Part of a small language model's weights: tied embeddings.
MLP neurons of a small language model. Each row is named by its layer, matrix (up: input weights) and neuron, and shows model dimensions 64-191. Each number is 500 + 50 x the weight over its row's rms, rounded and kept within 0 to 999. Numbers have three digits each.
After each neuron's rows, "fires after" lists the tokens most often just before its 100 highest values on Wikipedia text that the model never trained on.

L5.up1325:422484487580360591479456486517465502470505547459544541533593488495518505506557533490502491514508479493515554489550494559546503586465543577518520481474531714477467482506516422595460614456470499462479452486401487450506576469490449463504544455519584540539423535488533564437445522531485602587562620430509432487457526556414496528500384553528479486590442579460485570553478465511555524522492
fires after: " s", "ort", " g", " V", " S", " G"

L5.up981:514613533422455500409485486511552463450540491552483480536596473448518504571541454555534533525590383460489458551480512444429458457486547521494517485515604490582473552455565538411596458558593603535447564487483439446464364437529465465500477580450442556526530495515464536450570508484537488515660383553508481503512457445414505480468478500533511539491520317449580479524466414443481459560453
fires after: " F", " f", " M", " H", " the"

L10.up313:614472450546477391561472454457447471574585534492496441495549457488425560526517470429479476472436476483510494554632530470490595490487649594491533458493487577449400542483547546496605460467456519440597435361471558468530517517541537424535505413473484510499565447470502511536572513472579455481516419515524474553519507489542558532503580559489510515567606483469511573544503432464476437504467
fires after: "2", "1", "4", " ", "3", "0"

L5.up514:439463509545531383540478541515505485521516378519485440529503538363544494523446492493511457442530465473424552591455460543524571491580399476578571629577518529466603552536522510510534469540513460500434498478508509492523458515430603617535512526587508509528554551563537545521469511605571527475450516591522487461513479461540627453477574572540490471581394488424504495564493473500561540444442
fires after: " H", " G", " L", " D", " B"

L5.up1020:546535486464528441536422534492477524483590492463496469572519328513485386436484414539514575525419523490507569640440532501524454533445558530524593581495477429550505537523515474431511431461479484480506450445466443530439518537513442523492484480437480511489500516491522473538494481569518495511529507468477416440461510609509519502367517545483526393504479515537557316495588453526455540539552
fires after: " r", " R", " s", " f", " c", "c"

L10.up905:472573504420454515542511418429611465427540500555502470539453533473593474493510451475532558516464451500545499495464560465507505512439521563443544404487544490503635471484535467489472545474512413615556489486491384415489466482471506545533522613521492392639520489640540480525435406434527568556535533467479492530528444487426535448482490435497406502537531504566505526519565439512492545542520
fires after: "9", "8", "0", "1", "2", "6"

L5.up318:497367491577473509459581450523480502500461540423482505528487456478478469563485448476537542568499548478513506521437467465546472305441497388508468410415526529565391494566494534388505515463426495441509560452451553517573518488491564462533549498514541495504558464464433455506600568505548435492479459556465478493459484475537398525476517513518633480580557487538414604511566468457473556559505
fires after: " s", " inv", " acc", "v", " app", " ass"

L5.up175:524536554495596470487593509472503476464548438453517446487480473495493436489436493589524508441596520520561547550389511533492445410530521403502570499453488515608488468499527407581518514497480577466497523428461538519478496507508458547505532376434500456549547548457471478602438582477469545482539552512492581554491512552474490495532488544505563491509423438500482468488391496531537529455542
fires after: " f", " F", "ourn", " s", " ad", " c"

L5.up376:530485613583486528498396548520508524479573485490459449552542455484422468482586536522514535418451430474557433552503486472557411470484573613620424476516437533548487596509503414552573496526390544501452431515508584437580513499506527542559567547446497477555492568421485468528488471477504491525498528461488541520561439505531485477420396462519598459487500547443483596521511566489551453584479
fires after: " ", " s", "-", " f", "s", "–"

L5.up411:467488480517565529498494550462448596548531434474515522548438440574475493452473373454526458500527483439495511424503604557495425476541548582552486525454541499525516494474496573569486471545406510523539494491466478565456464530469464467516476483509425474595431591461461495545460475549442492602539551500509474493449519434540454493602543460475509492538515507514605535448510388497522545465501
fires after: " w", " am", " W", " e", " s", " a"

L5.up832:495500479377395463451563535497553623517453482495538417606424494497520447530574443549519508430620454428519446554442485500467486525497539534469542446528520442466474567447463475510461576501467514443491475523474418527586467456493517490514528447472558438414464492382451456492494475530523448444499566551492536511576536518551567440401453506486534485471499502513450475547424559481494427532529
fires after: " S", " s", "s", "S", " res", "ers"

L10.up924:546463609417402560514440485443504474563493436525588493466584469469490509486590502453432481490546402518497458647568521532501462503470644505508475462449432530556538480490505495559502491535489549575494443505519464350499456574552448479607578523524449452587533512547492524478493389448458512513531467532423423363555471513502591579538449505457589441494543425524539494612526515487554547547495
fires after: " ", " |", ":", "il", " Ar", "2"

L10.up970:477495434497537496470471510491464583448525547443503549575428489559481498471574532541499429460474549496437489475476410486514511459453478595595447509475530531489531575468590600525452458585516558546545495467534533424419480533495522499542550499616530473474561494591398380454479473603472541483526478529427535511474457564481452451493587568518482518537444467421454608384437522489491402534448
fires after: " in", " M", " m", "et", "m", " w"

L5.up1424:482538589475512470521456418420498502475427530498460542491607463507564460478526456535539484518487609549538484523481520439499492477470470549502574462598527565535488456435548583553555513399452438510509460480503551622598453544580456566461424521487459536507516527498543463490453488594496473530545467488516508444483528614546441541518496465528625519475432519517585509587371520519552578569596
fires after: " r", " R", " S", " p", " f"

L5.up413:476467519489537522496433461449507587550471438440543510468548505553478453544500533541545469456532484411487525624436478533490585425549521579481512487498539510540493550549522418411461478525508481432447496508576515469515455532490472642464518452466478519406441511578459548556557563570479528453497497552545523473582460486442533443391547468491537507583507429505550619457552509506538506449493
fires after: " the", " s", " The", " ex", "The", " S"

L7.up478:466471581482432494505445485422552531609477468517433545544533444495423491475546427448525566408535490464565516393471513522588465479486527470526497535446426471514430506477508589411528511541578528517567448470521423456436473517651519442508570402468452539575447509459512416495598404528469463506482527447502492425514509454619465477475399569484653494504491564477482536594527477515465594497386
fires after: "1", " d", " con", "2", " ex", " c"

L5.up1482:524557395549457434464493496474491542580519506485480531414464463426498445622481522529475487516508564477441435522491485529538551612544494499467537511540555513449515490472564471521401547459357546470445511487561552453399475559516533535511436527520394465496438531520361510607505529512514515544551541481481399575545482531498419496487457574567397539488539559595469529480442487596517500518556
fires after: " n", " wh", " e", " N"

L5.up1193:486603515395509536564527519514475511480449462557475499569465503458487524515436475628439557497524504496614451485474530464465489432468547532529556456501562401549435452599473535518566468538521567493565512495539476430525472527549456551578472395408467514570565581503519465325487491454541532491494555453633517480479449552490511591525443527540556513396499543473539496484440544544452524542517
fires after: " F", " f", " re", "a", "o"

L2.up1196:414466425436553546511455451531447502461566435561512504430454512622463534424517508531466555504546492406569484550506508423459429511520488471474597482426540473595519511500523434409478551490490488562502562465499417540550480567490535466495628470488533560597518484438463552579489548556562504502495474618501457489470403556444479531541442641578566514651484462605569488564433505436458456488542
fires after: ".", " |", "\n", ",", "irst"

L7.up111:502475545527444545475492515585470498467441428510464517515405497479526492563500461363525553568490471418511445516439573559510501569535453601453401386459553499494482517432454476472424559449490520523485577517500458527462461427500477541494433482532478539514440503529515566495472497424475462513524633547487539472505499468597482466438571485544497354531464532475537475487504592545496470609515
fires after: " w", "d", " m", " K", "um", "m"

L5.up750:496545490479511566474578414588500529464552594507474519608529528410373597479525462509416484547461507444523596564521453517552501625492478565567405537418439479489445433453513388511527485494520524513502460465466531518534474444390553461513578553470391480465536567509427473480469438461542482551445600528454578550485423400511526476426493520457520446489421411474463523588477468464460561492533
fires after: " d", " inst", " en", " K", " ac"

L5.up586:483631493449483581521526614589436612503481449532546556521523495527543462496428483503567495484632480493526520565528565561506531463603533534586504524609459529486501436458501486561387539481553496485594471483492480438574494493507434481487498493433527522444510558529453484423608437565425471434338573480484489498529530496558491576535536428485630545447506480483450602521483445554421497470508
fires after: " H", " m", " M", " b", " h", " d"

L2.up894:485523504565462398525407491536506444513559425525469474552541520497425521504490522549490526538603457405533477493567558478491512574456498553444396525545537479503546519416498493448480467451495589450476518531571441505503435531562441463394540547454473539522584414503494615473443448527491520426496455520530526549463510476460512437506443573506530416494444474464505547586420488523485380480477
fires after: "\n", ".", " |", " \"", "|"

L5.up160:546533447520568523309465490577511543444518496575485402516474529432560550474540577530536503411474544389527493503433490487569549487517395531479514511577481517611536473517530515466528576482524429501489503508489467518499445471556476473524564549437554547548504436467449547486442377544490479549469507506528547458506497523506510446507433563452452557554509520489558457473452590430426457515504
fires after: ",", " |", "-", " ", " In"

L5.up1091:432490527540499502541521481559509600446477421420502415602449374549520449481567453531562501498476540432429491538510481492446476542472490546496438517548498462520407467472529578536457529526494500380436505439501537471529457500536434494589416424442517509341520566433569511577502592512427486505463516548500485470512492483401521559520554543504541452564519500494544526566545522391468460529562
fires after: " d", " D", " S", " s", " De", " f"

L5.up943:483565574428452513527516506534547492476505540511496449491392442610477495482587584525491481508580567534518521600445454548548454549433489547431485548458430489555575457523533512489465464435555573426517387435462537473526568451492556527497459613528481483554535414489542435339491544543544471461549477482450498457510491497460509626473546532428528542406483515394536461442386486495479412554523
fires after: " sp", " ch", " c", " sc", " l", " Ch"

L7.up1135:550595397504486468556494498473497462539469455529462419484455492479475505493565426545545492493533484504441449482449587533522580515441479491468622497541492505412534458419502610543475550448483483540559556547559469513535404544568438559488454469454413475527424487550453538494503594542546543450529493549496472452488481506449469507465627457566522522533558516574540546529576482489427548472532
fires after: "6", "5", "8", "0", "4"

L7.up657:471472580513544517561476513538560526454484507409426509501428408500506568447512464485458579446543555458556533509568522584490575357501537593477533457515517526549581500501557512420474426430546537549457490538451499529544493520552402478403491495508561560464431522517546421485444453548566522594530538514501516516481481520521446578507514462386470466493468517487481511482488477413530571425436
fires after: " S", " In", " P", "o", "ap"

L5.up770:581448530498522511566492364424489555440555403531560526505545531474576454581579466517516500531470514480449566451438563483435470435533553523517539523460460528458476414506555570575474370486545520393426509424448419494491605525589560432479415528492547464501456465523434551455485568553497497561546532461540497444559477450541511432472465466536555532520531484549399430511449409552466486572416
fires after: " c", " p", " sp", "c", " v", " Sp"

L5.up844:475457560506478521466512539467470460483505552547492615468530483432479537551438485433433469505515462548541531543551540432567508391422501498520467479530470451486587460603493589475498484511482527400474453435431601524526533530468458530593594553502450491433500407521494456472535456488516520463510453494489493503400479431513522505589558463531530492489435448569566460555473569533628582495411
fires after: "c", " f", " as", " imp", "f", " F"

L7.up1040:474495446491575543506427494592508577472525425527405478462505544562497471458516481399542575420524554464534573538492553461550512441465502510458547551418445507538472451566527595493474638507554543495505543490456516435566474568477388544484412397603484495567532435512433452549520481563460430496501495548415567456456464498536537615500494452496552521613590561434547480497481525465514574502448
fires after: " in", " h", "°", " k", " at", " H"

L7.up987:480499478470489511564491508596575463479486401382449479569531531496549468469466588558551419538519515546535524445480480503537521568578506479489535535480511530555584464508537514548485519530584438510339480505587540520488483486549556446498489414514561507612500539538469533541491489480412453459467527556407532457521496556500456619510494475450508531421401495512479562499483531533418446502479
fires after: " h", " H", "m", "y"

L5.up564:493509582499548493573456520458466463444564477506558455522405510464513470486544394498491449462513500517538467530469448490515441429546502514458514476448576502537523478486413600471524466456569551554469492484519419497547423384446462644403398555488424482539526481536522553452536529476567545553512500469551575497497366520483401483447516540402506558465494456494468464513576434429446523551494
fires after: " S", " P", " f", "P", " F", " R"

L5.up1410:500551557551560446509536531494428542519532434526486699486510393455456444582556442494468415470482466447472451510457560515510524534518461518461463515568583462491402498546515505496472512538507556499581514465504616593446540554552533554592580428520544555548426490540462522545514541499481516455467460494572520548411441515391500564483504458550532542504427458501545525465488517590533484455523
fires after: " f", " F", "F", " a", " A"

L7.up1388:483464506509611504477553548510531527510457471517576559519486466489468474480536402494480483406474467421509447503516464559528551528480483464404424498449568481468470473514485500508518541457488449426537482463501546424436551485555500499498468571440530584504432553503488472513503494510366429486566404455513504549472555437462364608492467539517571525457507609454551500542517508518590468492503
fires after: " f", " A", " F", " B"

L5.up638:445488537468446562494474494451476490504455537573551490568542503499425452469399447487492492536502487492536498522519519515594542454522606548465591547533571488483515543584441520532450585524451504665546476501584568531464478559473573444454457453534459500377501495513514499408531576446376512447579492466472555545425468549447440548481456486530468537492520490437510552444550571562541523572562
fires after: " m", " M", "em", " f", " h"

L10.up1243:454498588522470525531481520451529456564441481532556450521475462517514558548448521594496558486546490447537488466531488533583583506486473527463628465523514532444482552501521494443532548566560482496495438469563516462439496474552559471531577484502590490452431562460438579597496556568552582587458426471515459452492491459521495497547582598492591433499491563490510461524490530520498583534425
fires after: " s", " S", "f", "ff", "S"

L7.up132:422505518435462475453453538451487546419503470506445472403393448502528444511542414521490516507602426503556431491420544456420492462511529474545492470460545527491507588492468466461507464426535450488541464488497462520475442528523517495501414571549497531576495607416495515437518541484621513547568515503481521437554506471429469484555459509509513486569475589517540499594516487380469478495485
fires after: " G", "ar", " Car", " g", " V"

L5.up632:542446476405572455426480489553498503498505454425560496450498531448453572529470521532448410494533424500492468455477566499625466476544410512468487486497479543491544566566475507478594595584489474497507451446490453511503488575432614409563448584523608515503560465564420528441553490460458625537477478504556415507598522420528584417440556549484528528404436495546476398487536465455535460466502
fires after: "l", "o", "u", "ra", "ol"

L5.up337:495437547493448567494463520491614545496475527539428462516507480476551451372446470595456490475546517496555538525403464507496512523507550555532481496543533426508507529502468564456485498433532478546469498470453492471523524539547436385499563482462517540561540596397503423572497400547490455525428461553490530537487514548545491536518468449536570467509417417537527522513407426505570478489512
fires after: " as", " |", ":", " (", " r", "."

L7.up486:605338483581489391441458530443484481467591536520571487396426482446456493587507465486460474427482533555503484502515457584490539547561515518463483461516515529530511540469466490509518513530527576451481494450501490469474578479466490483526542541493496492471485485483496463453476508474509538484512602489528557509504516497483596489489375581472465490625531521426425521521561485486496428473503
fires after: "1", "2", "=="

L7.up516:468474519436498525477580464473488547520471550472478417524527502465457510559449417534547515474512469481494485423580461489577473544519479528544524485544451528577510536497525513540497528493506495492547563592481463505461526416581472498515552480502600427560443555462394559508482642515640443478497531522598553517553466507535572559473476560574534509557586505450409511499337472515502461597535
fires after: " v", " S", " V", "S", " sub", "ur"

L5.up727:527492489481575496461457543438478544488496470536443532476551535451665533501490415461517470428555505533492490552512548521478562519493467406556475541610495378458540483531518561441461459526511496459530506529474506513471621572478591578485586547504534484584432536483396442538415477501569498555442500542530460495525441469525597510598576540551581505536461523515550536504555540428428457530526
fires after: " D", " d", "and", "A", " B", " c"

L7.up1178:508444458469525416564528456477504466453472535518479612601540463429508570497412414497552472414460480556494483543503513537504444409455550559502583547452520465537448494493442449415497512507414477474495527448430498587505429534540515567516472408550469490513539522444519501433523507408491586477405512466481654466393440508573423447506492547442467606505567619539508522494504504433392507492419
fires after: " B", " F", " f", " Car"

L5.up1032:537540454491490524417559554477503496415507479542496611490475494534446546415440504567428456599471517544503467539504553503437541481432476446513558474427536400568527542491596459552510495455556515450448585524489522558471416528516561522515547468434511461469581583480536507465622510590559396608500486529451503554525368541460467530510458561401586487531623556533488460557441461513485569524519
fires after: ",", " to", "'", "′", "p", " and"

L5.up1519:527481483501510574548449469534503530468505514488550540416515600482449541517440514477468526538528555474553474538473467565482484566533551577395506553416515524542504537400473498464565570546448584460401473497491498472521570499535420542534441541398480482511473585434525487504538485597523429600371527476588616445552453511524497534411431544515481444483565497559585495547490512488493505476507
fires after: " (", " st", " St", " ", "/", "+"

L5.up1427:540576492455516464516412533581475492500525513395551580500450408537507454516515470476438531474546546493460616633524473520474514505522545497451557550462530446490494484465548452502569529447547530456538353495434513526486501439523522502506543498456574531487534521514480557461416490497450550440502558558537477597483459498494438438593450434453605438553463508476544481480474513494612512502564
fires after: " S", " s", "S", "G"

L7.up265:548569529457455503465452557463516460528489440417551576542624501451509443512495545509441376572452512460523505469494495464626430529510509586548452496488519569506515538466477449536397601520548410532504464457474615500508581540600526528462502440470556443492505549550460524532459454474470510476565409389452513532456404527622486510418450556567495564513548467572524475486395572633504443455449
fires after: " n", ".", " ind", " N", " un", " b"

L2.up696:474367373473519595478494524545466430510546511488514502438558449465455477506587468548542457478521482475482527473504553493432482537605495457472480489589567425530460509555511497451493509435465622535446498479510521476518511569567517507509589506581552455489566518396479500439537524516550478488511523465554454487586436537461478580485547468524636481508516533494522486556482572467490465445504
fires after: " |", "|", "-", ":", "):"

L7.up207:520610544503401516408566460468502488556474453412535491537537495449477448501467457498509442529523661514563466464504422510469533473503552517537427450478587410526493395515580506467527513532533466483459438513522547485532491560500460535521489445420466552435453572567464483487517489551496504486505539537521519531441437453449609417518495474473463438442542561425428581570562414519473492574539
fires after: " M", " m", "ult", " v", " d"

L5.up232:490484562480491563575527439535555587437524502503566520500482471514478418464529524433560511479551472472492479535511533521514519503589432506512446446525440545535466524609525507559494563459516567440433500537401476501465466478473430456603487531461533488501544467467477536458483520407525516432531513423476458418471492488556443528543508498460531396470483492624601493487478517598560495575425
fires after: " f", " F", " Sw", "w", "und", " th"

L5.up1223:499452498507516542508581573503414541512579438566509519515480548509538501445470468487439451536500483484456522421442536520415468496512493547418578579511483477371529561543491470540460490494521510578505488462484502567553491487416557502460443550489457500526615503461533492563545463626492455509420648487542486531570507457422447451560543583425418490498565516435418566519527581551411535536545
fires after: " and", ",", " –", " also", " who", " serv"

L5.up1341:428506539560404516573452542429480502506529440537432471518502533433493473518508530448455520504485487480542479546453510446521508477460493599489513448563593597439462444485496586555475523467458439545500584423440477472427500534454421514405441400557468539391508437503599481405528563415486580450430533509565458474408474518514499538551483449520499435457531575491357471486468507528525453498524
fires after: " M", " G", " h", " s", " I", " so"

L5.up797:451513490579381519567309499527517545440520453509505438524512450468507502512452448555495575485482397444429479537502500534407529523428519522428497501458506534470598515408465528581470414550518541430504477453466469464450497466508480560463452529482536494436488540500483451416517497503565504505503569522457366518531489552518476468527440517471517474459500488529508487503434464601419543598462
fires after: " P", " p", " Al", "c", " con"

L5.up1442:517444568450464468547502494482415537482506499503538534536538505524476521467555480477484458634516508450531487491498452547550499431477580537424486523481516505545476538498478462493487446430460509520576439498581473511463469442446576524411521452482522627411481490417505585555501570544442493510547442520503531411532459507534419585398523485531573516609514499573484507494514489516549563479584
fires after: " f", " s", " S", "uc", "am", " F"

L5.up676:456484473515455543464557528457541576443493491459537544518494367429473640586459396551472401494551501470561530495515543434526468437551489577473545459478520437509597581439452516608493508606446472517524438447553487525516546524460440444444612472537525518559490520393524535495476554459438498510493608461472507510513542448458577512539411455538542460543511499493453494476484557506477545447541
fires after: " a", " and", "v", " W", " to"

L5.up333:478493492554529503462451463416393521554462512548478495507485505546448546546451507511443520396590464490403520418413526474563489460559411463524582485566563434481402593532534507473431523498481513487456531542388454513550447426525519491445462467526582462488570507521497467452513531562647484580494544578520451489388443468458528479464461485504549578600492580363471535445565465428454587450514
fires after: " res", "en", " Res", " S", "res", " s"

L7.up774:519557452497470517495434526483449581519490564502506442560425442508543500589571435524526512396494520490564460546558584478521470561559546484549622516492468470476499483535465448524531622501549472552469595526483444606471467466509509491580495558509440520461493350491581495645512523455424433608430469453536470363467486526451542506432430555481481522480491543536496492394561547511472521487603
fires after: " |", " ", "x"

L7.up566:528565445572484535483527509477454445571475446417498497539564532516614460476497418609511523621453430407603443561492496550521448461528447485457480528468512481526471489516444541509476582533499524455468494477560477533531514488602435484526444466549444491470511557481542452521463497403509589575553489533492526498461518440456493402536568488473490399497512569423413509536514461524534504560493
fires after: " ", " M", " m", "rom", "0", "\n"

L5.up87:363413484548449420434491463485459532506521476468508503588485487507526621449506434478536487468503510487515609493547480532538507533486466503611534549459483516591501506514478443526543506502504430430492431597486548516509494564453556449497535497468475473497488540441500501485491479537499494458477577461554515526613461544609448529439515511464532541457475535493539479593513511507399533586414
fires after: " (", "-", "1", " c", " C", "r"

L10.up1104:492458494390558498489519505584582508510611456508467506442499517411566505477442512494624402581544422573570495585504597477447502532477405503460456395490400487522503536540429460563481507466401543491487545481446414537574531564620489457542599500481470420552593513446435452494541521573517544509513455492552462456485516528541481594484498457526560486507511476517495520596465493486497474513488
fires after: " |", " that"

L5.up978:585470547404452551534401500451446529487431541468538447504507497536512578535545420594434569446416451559478518518517451492592504520483427517510576385497463486530375506395556482506447545553536512490434424532472456683576485544539487423486556493521480455525417465588535518619437541494483506570552391446464497505455468462507491478482520470421625420434499532533445494508446506447547451556453
fires after: " s", " S", " w", " W", " South", " bro"

L5.up1470:545509544462472456345467568494467510511518505494559534517522473506548465480534488454497544481414546488558556585551532577583505500474522554439429402515507542449483473507501455472543561528430427539500537446467565474439494497465540506557499471548504483553470541469517468496498476475453460417557535482466571505459362437521471492489413514503558415557442422524476447444561541509454490514573
fires after: " m", " W", " w", "w", " g", " s"

L5.up806:486562482518564501434505534506477542488518473569492509578428487475489454447502529535408537436458415477460498560460530504542515499537532549540511555385467441536531533461471511507511547367487654471582529451500566476526560467503434475497570499573552511583456499431454482563529560585455518484467553498524468505484533566554545573517564547416508488521577532477489480567502530576596509455505
fires after: " J", " H", " A", " h", " R"

L5.up1028:503477481501382490480446527471501536460478521531465461528503459483462540479435477479487515460407495461529530573409515464550500475525593601563483465436472477529521612477513424549576498592512527472411535495492464500502493494518447531527479546417395527526533552482534424450566509540464510512482558559462494529552522459549511527580488528463596483423593543411450492504560496489502531578460
fires after: " ", " (", " w", " \"", "k", "-"

L7.up996:515485604453539563459503543452486571606562535531568426478518452499546565532483501564535527480587487588559527440469544503414529516505507479498485513518546491501510416488487582445474524477536455493365530517449628518622476490587441479582455476542487499523473498477530439500489506555522435452424409486490488570481544498514509497578471512528551525499550440412577485493469579452500505535457
fires after: "ec", "p", "c", "v", "ap", "pp"

L5.up1235:533518565455499474494485610486511523536401486591519345430485498491505513466521406513434485517544535399501533489512488490446434506476415522535573509461472561571435555461425478508451557560478482435527560493533502543560505440512457558449493571494522492490508481487492397512459553522536448552580547537587531546422519581602532371439501513458509544468492533485523473487478499520552547510490
fires after: " S", "-", " In", "S", " L"

L7.up1454:500543555494537475503459507491400445507550491454562461475461432539491492574579485483363597602480480494377466437434485513526499524428451525464465514455483592603479474549535413565568580599511487480478541491512423506564490495493496513601670535490470498530516525532514446469525511473469624463490453541468439459627518562539444507549566459470504454422505503552511504565511539430526443467526
fires after: "o", " Le", " le", " L", " La", "l"

L5.up348:520649522544469479490491451469480518466504491498424636418547509400447451538616433493457459474453534515511480489398489579492470440443478510449561588470460491483483444508494502534531520460480599510556402533557454585542470517540530622507476526471491457514540536486541453522379647523525561544485427457533499475403495538508442534523454449487564490574478522537414478495433518498584550529534
fires after: " S", " R", "A", "R", " s"

L5.up1101:416457525601434386533453499442485492526446504551572543515508534453563543508477368485450565516515464505562494505391530507453512545498459540523449438501495431550517513570506467493437417498482483373485513484446471493452431579516463524497483456429491505500556468542481474477533485490549587464508473467485518432405461447545452437595571518502510460558490522546553484440471462482436451504530
fires after: " F", " f", "F", " N", " C"

L7.up652:560496524563508565431454581419576506414416514485562540416457520515542418535553504527364451395438561498569570400509463491476461501539475534487546482485537452509442418502485492568526485502507520551598457507439516516511421421572499542523457436437479390485521605507525588483464552464485552519530565625516485430472494453508463484563513499503540489441581490438460499454424453447493541572493
fires after: "S", " S", " s", "s", "us"

L5.up603:549465466376593415557526502510509478515530506546510503506540534539518555578487546556493573528464563471566439570590542503515463458544470561446499549564514489487456522518582538476529539499491506570483420435505497518514495501503489458545442484504513516522510509473527558397484520488533481420417501584537533521533486461456514495432596544527499471480533486559510411527498568476405393508472
fires after: "4", "1", "5", "ro", "6", "o"

L5.up1290:530539541556525465527526535454463529489456416442428480540518543528462508541439385587503505433432530446540515582555473473584501476476485471488484418436623425603508524525592463541519510455519559551576489427521463527442575456504482525562463404426529565482495571508436433520585508447474443487500559479475537469408462598508428554471495541461573481556597520538443529532448472507532474563443
fires after: " M", " m", " F", " f", " ex", " J"

L5.up1118:516507467444431394510534485429486561471502487481459511608379619522538505532470431511517472545603394469442545440377592577488578545510447516506508535507535438450507588534547420553540486474527449461468516565528433578583427472531498532538463439435466481491512538392487540486522533531584338482516485484498556423513484440427460430571488561412543485502477490521547481493422518448456456495563
fires after: " K", " S", " s", " m", " ann", "K"

L5.up820:420487576377618505495510500489467449438486446454550553491519586553479417567474509499433496490632503495531498485586551488566458487536478555565493364427448486473651472463463548523583539500425581496455489544477528472499466460499438513519460454535442562426521531449452457468432585419506457476626459582515472500470470479505497485615464513469557518474516401498577424447526527527552477482594
fires after: " F", " f", "or", " P", " Par"

L5.up1358:591598471502451541476419548529552457464461449534510480505415521518465444500476445534441532502442512584454481592509527445510477498536470458540467485496549493483411508463569442543448480512394537460464520425475582483480461528489422456457473531550543519548486477508522531388524543567503508495429536475497463519499485516473576560515487491494548486423489605431501414478466578561577465551535
fires after: " H", " h", " L", "k", " k", " W"

L5.up856:565555468512486495517535519505462506509509438485560442509505499437607439438514459431470484472494567454390530630467486524555545525550552541540500541473513486420465534469528460563396439424525506541492494463427495456507444484438420594473431518472444498612483513436516408542531505455500604563553522430496425572499554419553597462454499444471487539480436560504593443457507504412474449445506
fires after: " W", " w", " Q", " r", " R", " H"

L5.up445:597466543510532399596523504499511510590489480519530546522609441399531513526580454520476452456611465503575435580526538435507482449456532535545543550538477530488552525537485583464585522427506390524516519444481496544447460496527518498632526423479588517530542497524504534442466524423457497467388443476538477516501437535614489487489481454647524483471487520519513564526478520477458558516452
fires after: "\n", "-", " ", "1", "0", "3"

L5.up686:445514426476509434541453484543484593444507524524461438488522443534430395526467533539535562482540478437497475497525540441485465370465516480439524497545438537520604540526525488519540468550576387502425358405594531584562491459448548500572438588525570521569551493523520477451484447589515549456461536525517649421475431429505476461464457522421479516474486473545504579550509500549506467464528
fires after: " he", " G", " gr", " g", " Gr"

L5.up158:487454489508564509505449543424456526477560541543548488558608455527533566494432456498513569449505481409517560610472570489498464471477470475528636515458499522617497415474558439507488487514517535494482450395486516499452538493520514573454542492503492495552528458493523516476550503482541536530540501445396475464475440491487578538458565446483431421500453385471499521534481521474600449470449
fires after: " p", " P", " c", " f", " t"